{
  "d_model": 160,
  "n_head": 5,
  "head_dim": 32,
  "activation": "gelu",
  "qk_norm": false,
  "parallel_block": false,
  "init_std_down": 0.0395,
  "lr": 0.00226,
  "beta2": 0.95,
  "decay_shape": "linear",
  "batch_tokens": 16384,
  "train_tokens": 112200000,
  "steps": 6849,
  "dataset": "wikipedia_en"
}
MLP neurons of a small language model. Each row is named by its layer, matrix (up: input weights) and neuron, and shows model dimensions 32-95. Each number is 128 + 24 x the weight over its row's rms, rounded and kept within 0 to 255.
Before each neuron's rows, "fires on" lists the tokens most often at its 100 highest values on Wikipedia text that the model never trained on.

fires on: "l", "il", "al", "th", "i", "es"
L14.up258 [136 108 106 154 131 140 119 187  75  93 138 157 157 118 139 134  94 128 120 126 171 162 134  88 139 142 116 111 144 109 135 144 140 108 135 138 145 134 147 113  91 132 139  71 125 118 146  79 126 147  79  96 110 172 141 109 139 132 122 132 117 115  96 119]

fires on: "ar", "it", "es", "out", "e", " not"
L9.up228 [130 154 153 121 133 112 120 136 138 113  94 109 118 121 118 135 126 132 166 135 108 186 130 107 141 167 135  77 121 129 144 110 121 130 162 175 150 140 177 142 128 135 178 155 127 111 129 118 115 195 112 125 119 145 151 121 161  86 113 127 110 115 121 148]

fires on: "m", "g", "f", "ph", " and", "ber"
L12.up38 [109 155 112 144 163 105 141 169 139  85  89 154 146 125 141 126 153 112  95 121 162 129 126 109 153 155 113 149 147 157 146 143 115 154 157 154 151 100 105  91 136 112 132 145 113 110 147  98 116 186 104  92 123 182 142  96 101 153  93 134  67 133 155 119]

fires on: "1", "u", "ed", " there", "ted", " ab"
L6.up69 [167 116 104 111 160 148 156 127 129 125 121 178  94 127 118  87 107 138 153 102  93 126 107 121 143 124 172 136 146 115 162  93 130 122  89 153 132 124 161 120  99 164 148 140 169 118 165 108 102 124  49 156 131 126 132  89 109 129 151 137 149 162 169 142]

fires on: "6", "8", "9", "0", "5"
L6.up293 [153 131  63  92 111 124 147 147 113 124 107 146 117  92 115 146 118  98 128  97 124 134  98 124 111 141 146 171 125 140 161 128 132 121 170 139 118 138 135 146 145 117 136 125 166 186 157 158 133 147  78 160  84 141 135 126 118  93 151 113 127 143 136 109]

fires on: "ar", "in", " med", "en"
L12.up133 [118 141 121 125 140 106 117 158 138 110 115  93 145  95 120 105  93 155 170 120 126 138 145 107 174 144 126 104 142 159 107 168 146 149 121 135 123 182  94 128  72 152 160 100 151 134 124 157 105 146 126 101 109 152 120 117 128 105 137  98 128 127 146 118]

fires on: "in", "iss", "g", "5", "6", "inn"
L12.up146 [179 148 116 138 127 152 127 116 125 142 128 134 105 104  83 136 140 110 129 104 136 109 112 103 149 117 132 142 119 155 127 119  90 143 155 113 154 119 125 126 144 112 136 154 136 166 113 141 138 112 164 144  96 132 124 144  86 118 135 146 147 184 163 143]

fires on: "ac", "anc", "al", " ro", "ol"
L14.up135 [206 130 130 138 132 112 120 141 121  86 122  92 136 146 102 101 115 111 122 108 114 145 131 108 139 146 112 124 105 134 148 127  97 102 120 117 134 124 116  89 115 117 153 138 107 141 172 112 119 147 118 151 149 122 154  90 137 140 113  97 110 101 139 135]

fires on: "iv", "in", "ubl", "an", "rom", "ri"
L16.up152 [149 155 124  76 125  89 144 148 134 160 125 130 155 139  86 116  96 150 142 103 185 127 128 111 172 145 144 112  99 163 116 171 128 126 121 136  86 169 139 154 132 151  73  94 118  83 152  74  82 131  89  97 142 172 130 105 149 157 135 129  96 122 126  91]

fires on: "m", "on", "v", "b", "el"
L15.up293 [110 113 124 131 124 142 130 116 176 127 139  93 130 126 108  98 151 138 113 104 142 155 124 139 137 157 140 144 135 104 116  95 134 120 113  93 132  96 101  87 143 143 159 110 109 128 131 113 120 111 116  81 124 104 151 132 129 159 152 103  90 114 159  83]

fires on: "ust", "end", "est", "le", "oll", "e"
L10.up182 [136 112 132 152 148 126  80 130 161 125 126 122 119 165  72 106 103 126 118 118  71 127 118 112 145 141 132 127 129 116 138 181 164 108 119 162  98 106 131 122 113 173 149 146 171 164 129 147 143 122 154 135 127 124 158 117 159 136 162 146 122 118 185 101]

fires on: "ult", "est", "l", " d", " r"
L10.up82 [122 158 131 118 130 167  95 168 174 149 107 116 145 143 113 113 137  81 148 122  63 170 127 111 140 117 137 118  83 141 146 145 145 150 116 121 108 112 167 175 110 136 155  95 110 124 138  84 105 137  94 124 111 133 135 110 166 143 133 146 137 114 111 109]

fires on: " (", "9", "pl", "ar", "8"
L13.up256 [179 171 124  62 139 143 138 146 114 123 125 132 157 107 145  73 143 102 132 117 106 172 115  98 130 136 151 137  92 146 154  81 139  90 116 126 179 151  96 135 103 114 185 124 199 118 140 123  94  79  95 136  95 133 137 112  99 158 125 134 116 171 148  97]

fires on: "om", "c", "if", " and", "op"
L2.up248 [ 87 112 113 118 143 134 119 110 165 100 154 111 133 137  65 110 113 105 128 109 131 116 115 122 138 198 109 108 131 125 149 132 130 136 121 105 166 123 114 108 102  85 127 156 166 175 119 127  90 154 138  90 161 155 133  85 136 136 102 137 122 123 132 133]

fires on: "l", "i", "u", "en"
L15.up211 [135 132 100 163 179 122 117 143 111 127  72  88 152 163  96 133 136 102 112  94 120 113 153 134 117 177 172  96 162 107 145 117 129 140 134 112 149 153  83 147 143 155 129 109 135 167 167 129 120 157  95 141 141 140 105 115 141 148 160 169 144 158 134  91]

fires on: "s", ")", " H", " h"
L4.up103 [108 133 118 119 106 144  72 119 118 107 190 150 144 136 111 114 107 101 127  75 137 168 124  94 138 145 141 110  93 129 120 140 165 120 114 112 144 126 106 127 142 109 171 145 160 133 143 111 124 156 153 105 167 143 131 156 111 134  97 141 109 124 125 143]

fires on: "in", "or", "our", "u", "on"
L8.up40 [131 128  83 148 116 124  99 116 140 122 114 135 138 152 117 117 100 141 132 115 102 188 147 116 139 112 194 139 171 180 121 156 136 129 171 163  86 152 107  88 100 114 110 111 137 148 180  86  92 169 126 152 112 132 114 104 128 143 137 138  83 115 157 109]

fires on: "ar", "im", "i", "k", "t"
L12.up179 [164 109  84 161 120  90 121 177 135  94 102 110 126 115 151 127 110 120 112 115 126 147 140 163 135 111 154  99 129 135 139 130 160 142 109 116 134 131 116 156 140 143 168 115 152 179 186  99 142 111 153 100 138 116 128 118 139 132 114 115 148 135 108 143]

fires on: "b", "ect", "fer", "cc", "et"
L9.up242 [133 120 116  95 133 178  96 159 143 133  72 132 143 150 137  90 153 154 109 129  97 137 152 103 149 118  98 139 175 156 161 104 100 194 155 120 139  76 133 149 122  97 110 105 147 128 174 123 126 135 113 142 107 132 156  98 150 112  72 132 120 104 105 119]

fires on: "m", "g", "f", "al", "ol", "c"
L13.up154 [134 116 149 145 108 129 130 173 183 132 110 138 142 131 110 133 147 141 103 106 168 105 125 106 140 174  86 109 139 142 116 120  99 145 163 132 109 145 119  80  83  83 147 127 139 117 148  86  84 185 128 110 187 144 121 127 106 155 145 115  94 102 122 129]

fires on: "c", "ap", "p", "ab", "ot", " rece"
L9.up39 [ 84  92 143  79 148 112 154 157 131 121 106 132 163 108 123 154 128 121 140 122 121 125 131  92 131 152 161 100 138 110 128 142  72 175 125 143 139 152 148 160 143 117  97 153 121 141 117 135 120 168 116 147 127 163 119 119 141 142 143 167  94 120 153 117]

fires on: ",", " |", ":", ";"
L15.up313 [139 167  97 112 172 123 155 151  74  93 150 118 159 111  89 109 153 141 105 113 114 158 116 150 113 164 158 125 130 151 135 154 177 146 181 136 163 131 168  97 135 122 147 118 129  88 136 136  95 123  98 147 108 131 158  79 143 139 179 119 131 142 115 120]

fires on: " h", " H", " s"
L3.up167 [ 83 125 113 111 122 176 139 129 143  93 149 135 134 118  92 125 156 103 114  91 133 172 107 112 154 141 128 134 145 119 129 153 126 131 104  98 140 116 107  97 119 115 179 148 113 156 133 162 101 156 127  87 130 138 148 118 108 124 132 121 130 126 125 139]

fires on: "y", "ed", "l", "led", "ated"
L16.up281 [122 152 103 161 159 114 130 137 129 119  99 125 116 123 121 119 112 126  93 124 118 169 153 132 123 158 135  52 145 136 196 106 111 145 139 100 143 110 137 114 102 136 102 129 144  95 139 111 129 128 111 150 120 136 162 124  73 132 106 128 147  74 119 112]

fires on: "end", "if", "f", "ad", "und", "at"
L14.up228 [175 150  97 116 120 159 132 126 118 116 106  93 141 142 124 104 112 150 124 117 107 171 155  85 143 165 129 125 129 166 167 111 115  85  95 115  95 135 119 138 105 153 150 130 154 135 117 112  88 165 147  94 142 127 114  85 135 153 178 157 123 144 129 133]

fires on: "t", "it", "om", "am"
L13.up88 [148 103  92 132 188  96 115 121 159 118  75 102 129 108 134 141 112 175  84 109 153 164 131 147 158 152 128 118 166 170 169 118 145 123 122 138 105 135 118 113 129  98 151 108 158 154 127 105 150  98 129  85 100 125 133 126 128 163 109 138  85 141 136 148]

fires on: "al", "om", " T", "th", "ac", "enc"
L16.up6 [158 112  93 128  88 100 128 147 134 113 135  97 128 133  93 103 141 100 117 100 105 118 128 103 123 138 140 128 109  96 159 110 143 104 115  79 132 103 147 146 134 129 121 144 125 140 154 142  81 123 121 155 129 110 135 110 135 139  86 117  71 128 134 123]

fires on: "e", "ing", "ate", "ted", "ed", "ly"
L8.up262 [126 149 122 131 142 145 115 126 114 110 119 150 128 139 116 101 130 137 126 128  95 128 124 116 177 137 189  75 123 122 139 193 140 122 108 145 169 185 155  95 108 136 131 166 192 126 174 118 113 136  93 135 121 121 160 101 137 154 116 121 144 145  92 135]

fires on: "ed", "on", "il", "el", "er", "ated"
L15.up233 [132  89  82 136 110 129 133 162 130 129 130 122 151 127  81 117 116 109  66 106 137 152 163 124 120 138 156 139 118 138 133 140 112 162 125 129 177  85 109 110 140  95 145 126 120 113 191 111 116 131 121 123 112 133 155 124 134 132 156  86 121 167 135  78]

fires on: "id", "on", "in", "e", "4", "ic"
L15.up312 [137 153  82 139 126 123  86 157 131 119 122 124 125 121 105 113 105 108 117 112 147 160 131 134 141 105 120 139 110 135 129 141 105 144 126 146 113 146  91  66 126 119 140 136 135 138 164 118 113 128  89 104 133 159 147 113 143 117 131 124  85 159 161 117]

fires on: " |", "S", " s", " 196", " 197"
L2.up294 [103 183  95 123 144 155 127 145 110  70 128 123 168  99  96 107 136 128 139  81 106 152 114 113 159 163 135 115 139 182 151 132 132 158 115  88 154 148  81 139 109  93 153 156 167 122 129 133 125 153 119 149 128 131 160 134 117 108 144  97 144 134 120 149]

fires on: " 199", " 200", " 198", " 195", " 196", " 18"
L6.up145 [114 159 185 108 137 147 117 161 117 152 134 141 135 142 126 109 146 168 129 119 104 109 117 109 145 131 176 116 126 114 113 192 147 159 122 130 150 131 111  93  75 128 155 147 112 121 125  90 125 194 129  99 137 139 132 106 143 104 116 100 150  76 117 135]

fires on: "s", "ing", "m", "c", "ce", "T"
L6.up176 [150  73 141 150 114 131 139 136 168 109 103  88 108 139 121 143 103 112 131 121 120 153 119 161 128 151 127  87  92 137 155 149 159 190 147 134 126 152 131 110 103  95 123 103 150 133  95 134 113 132  96 151 138 128 135 110 115 123 147 143 122 106 140 131]

fires on: "or", "in", "st", "od", "ber", "ur"
L12.up314 [116 122  59 142 116 192 111 121 133 109 137 149 145 100 124 135 128 131 116  94 113 218 132 154 111 101 137 132 121 173 134 113 139 138 168 153 106 157 137 161 140 146 144 138 132 120 147 129 114 142 119 154 103 137 152 103 137 109  80 122 114 136 127 124]

fires on: "ad", "in", "ar", "al", "g", "ul"
L13.up73 [124  91 138 126 144 122 135 152 124 130 123  90 117 101 122 117 129 133 113 107 132 147 109 100 105 158  94 153  98 144 162 140  91 132 174 137 120 159 111  86 100 140 150 168 123 116 115  72  92 116 129 104 126 163 137 125 116 155 103 134 112 129 128 131]

fires on: "t", "im", "my", "es", "od", "e"
L14.up260 [164 107  97 123 102 143 137 173 137  91 116 111 155 127 116 110 123 114  94 109 157 157 130 142 136 111 146  38 128 158 140 132 163 128 103 126 147 143 158 166 123 104 138  82 164 126 169 138 161 145 157 123 117 168 133 156 122 133 137 124 128  85 132 164]

fires on: " |", ";", ")"
L3.up23 [130 139 107  99 137 172 131 152  94 112 119 137 104 123 122  78 130 119 112 114 119 183  85 119 136 131  90 132 153 141 141 160 138 169 102 118 142 156 138 141 161  97 133 196 146 144 154 130 132  99  95 120 143 141 142 120 128 111 136 164 142 120 146 138]

fires on: "ing", "es", "ated", "ed", "al", "y"
L16.up76 [127 127  91 146 135 132  95 134 120  92 151 123 150 126 127 140  91 125 113 128 138 118 128 113 108 140 111 122 115 138 151 106 132 152 145  84 127 121 127  99  98 103 127  95 167 170 130  90 116 135 123 136  92 170 183 134 153 121 114 121 144 132 143 110]

fires on: "k", "'", "t", "iz", "e"
L13.up248 [158 156  62 162 129 183 111 140 126 129  87 106  97 133 143 148 158 138  88 130 114 183 143 113 142 146 152  76  97 116 138 112 121 126 102 105 133 149 107 123 138 128 149 135 123 181 190 118 154 193 145 138 171  79 156 129 131 145 144 145 106 141 126 134]

fires on: "ar", "an", "in", "l", "il", "i"
L12.up184 [136 130 132 134 152  89 113 182 124 106 140 105 126 126 131 110 107 139 112  85 164 149 125 104 161 142 150 122 122 139 157 179 165 184  89  99 109 145 125 123 101 171 146  88 116 146 191 104 110 141  88 152 115 171 137 109 130 150 149 145 141 132 112 136]

fires on: "f", "st", "l", "h", "t", "j"
L12.up245 [124 152 132 153 114 131 122 130 159  98 129 129 155 142 145 120 137 185  79 109 120 129 169  91 131 138 108 142 130 155 133 129 145 130 119 160 148 123 116 123  91 106 162 114 120 128  96 107 124 126 147  84  95 166  99 119 161 132 107 118 118 141 109 137]

fires on: " |", " of", " 0", " ", " 2"
L6.up131 [147 146 126 143 134 169 114 167 121 123 141 156  85 145  70 107 157 148 131  83 117 147 132 155 132 150 142 112 113 134 180 123 134 160  96 133 186 123 101 134 140  90  93 101 148 131 174 119  99 132 114  90 120 156 120  84 122 151 121 103 120 120 127 150]

fires on: " new", " 199", " 200", " up", " 5"
L10.up23 [122 130 136 127 140 141 117 141 128 100 169 153 154 144 129  94 126 107 107 127  30 138 128 108 164 153 141 134 156 179 101 171 150  99 100 133 129 138 135  85 114 109 155 133  93 134 134 128 112 173 115 129 163 149 159 114 134 140 131  83 136 109 136 110]

fires on: " V", "ow", " H", "iv", "id", "ur"
L2.up87 [142 116 101 113 120 185 124 147 143 109 118 143 109 132  74 115 134 131 113 110 124 141 126 112 144 176 138 110  98 130 125 166 133 140 114 125 161 115 119 128 144  60 156 119 165 179 111 135  71 156 130  97 148 123 112 112 137 152  89 146 126 120 161 101]

fires on: " d", " her", " w", " his", " t"
L10.up219 [102 125 104 130 130 153  66 128 107 137  98 140 123 101 132 128 117 166  79 119 126 135 153 111 195 148 156 118 132 120 123 143 145 115 160 132 133 135 104 133 151 123 130 151 122 119 127 130 136 147 102 131 135 129 148 116 160 140 114 120 133 112 130 120]

fires on: " |"
L3.up284 [122 176 118 130 123 120 130 163 114  75 115  98 146 122  80 103 144 142 116  63 123 130 105 137 138 160 136 155 119 125 201 184 168 146 134  81 149 152 106 164 122 114 160 151 162 133 111 128 106 170 106 142 130 138 155 130 138 127 144  95 141 110 126 144]

fires on: "al", "on", "t", "ent", "ct"
L8.up179 [115 110 167 160 111 144 167 156 157 151 174 146 148 127 150  88 110 145 137 116 116 133 140 111 130 108 142 130 117 122 140 132  98 121 117 161 158 139 157  68  92  88 144 125 110 141 133 125 147 139 145 134 116 144 124 129 106  89 168 137 116 125 134 149]

fires on: ")", " 0", "9", "8", " |", " 15"
L6.up197 [162 153 135 118 111 123 157 163 107 104 110 178 106 144  98 153 152 110 116  80 152 165  85  92 140 140 154 149 116 132 152 122 139 126 108 130 143 130 135 115 135 100 109 146 158 152 174 111  92  84 127 137 125 126 128  93 133 146 106 150 122 152 153 114]

fires on: "h", " comp", " ch", " Ch", "u"
L16.up30 [141 125 136 122  88 143 150 160 138 155 139 126 123 126 129 113  69  89 110 106  93 138 128 107 175 121  90 115 103 111 130 141 117 121 140 124  86 106 113 123 148 173 152 150 123 124 114 132 107 162 133 111 167 123 163 109 109 147 156 168 149 143 134 106]

fires on: "==", "t", "is", "===", "iv"
L9.up78 [146 108  62  97 146 128 113 127 148 140  90 114 107 105 104 162 111 108 117 112 125 173 123 156 191 169 179 133 100  76 130 100 154 172 115  98 157 124 132 161 127 115  97  99 112 124 159 146 130 121 133 141 139 150 148 122 124 137 134  88  92 159 158 126]

fires on: "it", "ar", "er", "ak"
L13.up191 [134 155 133  78 103  94 151 107 151 149 122  82 166 116  72 114 109 121 132 134 143 155 116 139 138 149 104  96 139  97 187 125 126 146 157 130 122 138 121 162 100 130 166 141 111  98 144  93  74 133 126 131 137 102 133 113 128  64 108 117 114 133 147 116]

fires on: "on", "el", "f", "ur", "le", " l"
L10.up53 [110 128 124 149 104 140 128 131 143 149 144 122 110 126 102 119 193 153 152 109 133 126 114  85 120 156 133 154 111 115 152 137 136 127 145 127 156 107  79 125 102 145 158 119 117 133  93  74 120 104 115 131 134 114 141 161 158 142 151 109 111 110 138  57]

fires on: "\n", " s", "w", " W", "T"
L14.up40 [110 126 112  99 131 181 121 144 171 122  93 135 123 122  94 146 106 106 134  94 105 176 113  94 143 151 110 142 113 122 109 147  95 162  89 109 137 112 120 120 103 139 130 126 111 136 146 124  82 144 121 127 158 109 147 113 115 137 148 139 159 144 103 162]

fires on: " the", "ent", "ince", " both", "ough", " between"
L10.up245 [112 155 114 102 161 154 144 144 134 145 143 143 114 101 102 123 126 176 118 125 138 142 124  85 152 128 149 108 127 141 129 148 121 142 146 107 122 119 136  45 115  96 149 143 164 119 155 140 145  95  96 126 124 136 153  65 194 129  82 155 123 158 162 147]

fires on: ",", ";", ")", "),"
L14.up95 [126 135 123 124 140 117 142 178  98 103 123 100 140 124 128  94 129 124  93 104 124 190 107 147 168 125 164  95 130 125 131 139 188 113 149 164 144 135 141  84 139 124 118  99 151 184 139 147 152 107  80 143 130 127 151  83 145 161 134 145 146 123 154 102]

fires on: "\n", " is", " was", "pl", " b"
L10.up297 [102 140 115  91 125 127  66 123 154  83 134 113 107 107  93 112 129 131 140  92 113 121 124  91 128 137 123 112  88 138 162 121 142 136 120 117 117 143 156 144 116 137 135 140 118 113 145  94  96 122 124 144 122 143 139 114 135 130  88 142 127 123 131 120]

fires on: " n", "ec", "z", "en", "e"
L8.up65 [ 61 156 155 164 141 143 133 154  97 129 131  72 115 135 117 154 158 146 107 109 115 149 149  83 153 164 140 137 129 141 159 145 112 156 113 152  96  97 128 106  85 120 122 114 144 117 135 147  93 138 142 113 143 117 134  97 144 178 145 113  93  73 126  64]

fires on: "in", "en", "un", "an"
L8.up256 [135  97 138 105 139 138 180 133 160 159 110  99 136 111 135 120 110 165 123 106 127 167 122 118 132 137 121  91 152 160 148 147 134 161 137 154  91 150 127  92 130 124 131 159 131 124 107 140 132 116 122 153  99 156 120 105 142 147 127  93 166 103 183  74]

fires on: "-", "op", "il", "oin", "ip", "ag"
L14.up252 [140 129 120  97 138 152 132 172 157 141 114 139  90 123 119 132 124 134 138 127  75 121 135 136  89 179  66  98 147 154 133 139 168 152  90 106 131 115 121 104  74 130 159 141 134 129 159 117 152 152  87 114 118 152 168 114 135 139 124 121 128 105 124  80]

fires on: "an", "gh", "am", "um", "en", "on"
L16.up26 [ 93  87 149 160 144 128 133 184 146 137 104 155 174  99 144  90 109 171 123 100 111 117 143 112 140 177 105  75 113 179 129 158 141 116 130 121 119 139 136  89  93 143 129 138 122 106 115 118 125 132 111 114  99 195 125 129  99 151 137 166 104 115 192 122]

fires on: "g", "V", "n", "l", " add", "u"
L13.up304 [ 86 132  63 167 138 123 135 106 141 124  75 132 152 176 108  73 129 117  96 127 108 127 142 132  99 149 135 127 156 153 133 146 112 158 144 151 137 153 121  95 111 126 138 155 140 155 137  95 105 115 122 147 153 120 163 124 129 153 172 130 103 179 125  62]

fires on: "\n", " |", "|"
L6.up34 [143 139  75 109 171 161 115 164 123  86 117 100 142 141 107 114 107 112  81  94  99 159  96 153 135 139 130 105 129 179 157 181 157 107 130  85 179 158 144 146 127 104 127 129 168 127 167 128 115 141 129 142 145 143 130  99 117 119 118 136  99 150 131 136]

fires on: " 2", " 4", " 3", "n", " 6", " 5"
L13.up308 [ 91 132 134 126 126 140 126 198 155 136 121 149 155 138 111 127 114 111 151 122 123 155 107 138 154 141 119 125 135 124 154 131 146 138 132 106 165 141 108  90  84 115 147 125 155 125 143 166  97 153  87 120 179 121 147 100 145 102  86 169 112 128 141 135]

fires on: "op", "if", "al", "um", "ip", "om"
L14.up178 [130 109 141 119  89 145 139 127 124 128 145 113 102 141 126 105  94 133 129 113  98 157 146 127 128 201  96 100 133 122 158  86 123 123 121  98 111 120 157 141  80 139 140 158 136 141 109  95 103 122  85  80 153 174 153 131 171 170 116 162  95  89 109 111]

fires on: "on", "ed", "ent", "i", "r", "il"
L15.up205 [151 120 110 153 138  76 135 196 128  71 168 152 147 116 143 123 148 156 145 117 148 100 142 117 168 131 171 102 136 130 168 168 138 153 130 133 107 117  90  68 145 108 130  91 115 138 140 139 114 114  76 131 133 124 115 149 101 139  87 120 132 122 116 125]

fires on: ".", "–", " June", " September"
L4.up194 [ 96 131 147 117 137 140 153 166 152 126 128 105 123 145 113 113 142 128 108 118  63 171 136 150 190 111 135 129 163 167 141 150  85 144 109 109 155 121 139  95 127 127 152 124 146 133 138  99 105 161  76  95 143 125 129 117  99 174  90 123 106 121 134 119]

fires on: "st", "r", "per", "ut", "n", "pl"
L12.up79 [150 140 108 114 125 149 160 144 152 138  93  88 118 135  98 130 130 167 143 120 134 125 142  96 161 171 123 114 161 116 143 159 120 124 127 153 134 191 131 145 135 147 145 138 132 145 119 102 111 135 117 122 169 123 136 135 170  78  61 136 116 115 158 129]

fires on: "p", "x", "S", "st", "c"
L13.up297 [139  70 107 123 119 169 132 157 164 103  96  98 144  91 130 128 131 110 157 112 171 106 115  92 108 142 136 151 127 145 155 139 107 157 130 137 110 128 119 161 143 119  96  97 147 137 127 144 119 158 106 105 160 126 136 122 162 177 148 133 117 121 138 129]

fires on: "ut", "t", "it", "at", "k"
L6.up316 [137 124  67 144 154 149 181 128 151 113 103 124 121  95 121 147  76 129  81 109 125 131 152 154 122 111 136 137 148 184 168  89 119 144 161 143 141 112 137 135 116 107 138 151 147 121 128 138 147  89 149  97 125 147 127 128 132 101 103 138 119 141 134 135]

fires on: "ent", "ect", "t", "|---|---", "|---|---|---|---", "c"
L8.up90 [ 96 111 131 103 103 117 145 123 156 129 130 162 111 117 130 106 155 167 161 115 145 146 108  87 137 142 136 126 124 154 127 129 143 153 138 154 115 107 151  65 124 116 119 127 109 145 138 105 145 123 177 159 153 120 119 112 123 132 133 111 141 142 107 128]

fires on: " n", " F", "en", " N", "on"
L12.up201 [111 171 144 149 138 169  91 165 129 140 143  95 153 152  94  88 147 112 151 114 127 137 127 109 134 163 167 127  93 184 138 155 111 119 124 175  66 120  96  96 130 138 123 132 133 110 141 126  85 150  95 122 156 142 126 141 122 172 135 113 124 113 114  99]

fires on: "l", "n", " le", "h", "re"
L14.up235 [154 165 125 122 119 158 158 154 129 110 111  99 146 158 135 139 116 116 109 114 104 108 163 122 117 124 139 128 139 144 130 113 168  67 143 167 176 131 112 143 141 113 146 140 134 124 113 104 126  96 125 102  94 149 146 123 139 106  90 146 114 148 143 113]

fires on: "e", "h", "0", "w", "00", "4"
L16.up81 [152 185 154 101 111 120 121 138 147 115 158  95  95 124 136 128  64 110 140 108 101 126 136 128 127 140 101 142 128 147 131 153 128  99 178 104 120 158 129  96 129  91 152 124 134 106 143 168 117 159 144 132 151 104 139 118 160 173 144 127 124 116 118 158]

fires on: "le", "l", "icip", "ron", "est", "ill"
L15.up240 [126 180 144 135 118 149 111 140 175 114  96 118 116 130  75 118  81 125 140 114 152 142 124 145 111 141 103 137  98 165 139 159 128 123 142  97 102 108 133 128 105 150 151 106 120 100 152 106 149 158 125 118 125 143 175 107 134 160 170 138 133 110 136  70]

fires on: "ed", "es", "in", "id", "s", "em"
L10.up235 [122 111  93 120 148 155 100 119 112  71 163 135 151 133  89 115 104 151 117 124 153 154 116 111 109 136 105 158 133 110 155 133 127 111 155 149  88  71 100 127 142 123 118 152 158 149 179 132 126 116  89 155 141 138 187 101 163 114 137  81 147 141 138 128]

fires on: " for", "on", "az", "in", "as", " "
L15.up101 [125 130 120  98 116 142 119 165 167 100 115 111 111 151 146 121 114 137 120 117 125 148 130 124 159 104 155 119 140 184 157 154 125 153 136 141  86 136 185  73  82 126  90 144 138 140 140 135 129 122 112 129  82 119 136 164 131 114 133  93  82 123 130  76]

fires on: " |"
L3.up76 [102 131  94 111 148 177 173 174  97  94 134 122  99 155 127 106 126 120  88  70 125 132 102 105 119 158 131 137 118 117 153 172 150 172 129  94 187 154 117 178 114 120 124 171 144 124 148 161 128 137  97 128 125 137 137 138 138 106 113 147 137 116 123 137]

fires on: "in", "b", "u", "oc", "er", "ar"
L12.up217 [115 105 127 113 192 139 137 189  84  95 110 136  74 119  88 122 126 169  67 114 156 169 127  91 156 121 160 152 136 124 108 164 137 161 125 122  92 192 125 145 108 131 124 131  95 145 187 108  80 131 102 145 163 134 158 141 141 116 139 177 120 116 143 141]

fires on: " 4", " ", " 16", " 18", " 3"
L13.up25 [105 142 147 135 134 113  81 139 136 140 150 136 156 133  45  68 125 131 122 143 121 142 155 114 151 170 131 148 171 124 176 140 146 136 161 129 142 128 120 118  93 123 102 146 147 134 158 109 106 132  96 146 157 127 172  72 139 125  78 133 109 123 126 135]

fires on: "-", "vent", "fer"
L6.up68 [109 156 146 160  86 131  99 106 139 138  93 123 135 118 125  99 135 155 125 142 113 117 130 118 137 131  98  82 152 131 167 135 127 185 136 148  99 100 155 149 121 108 106 100 134 142 176 139 109 138  99 131  95 133 146 142 145 134 101 130 184 104 119 103]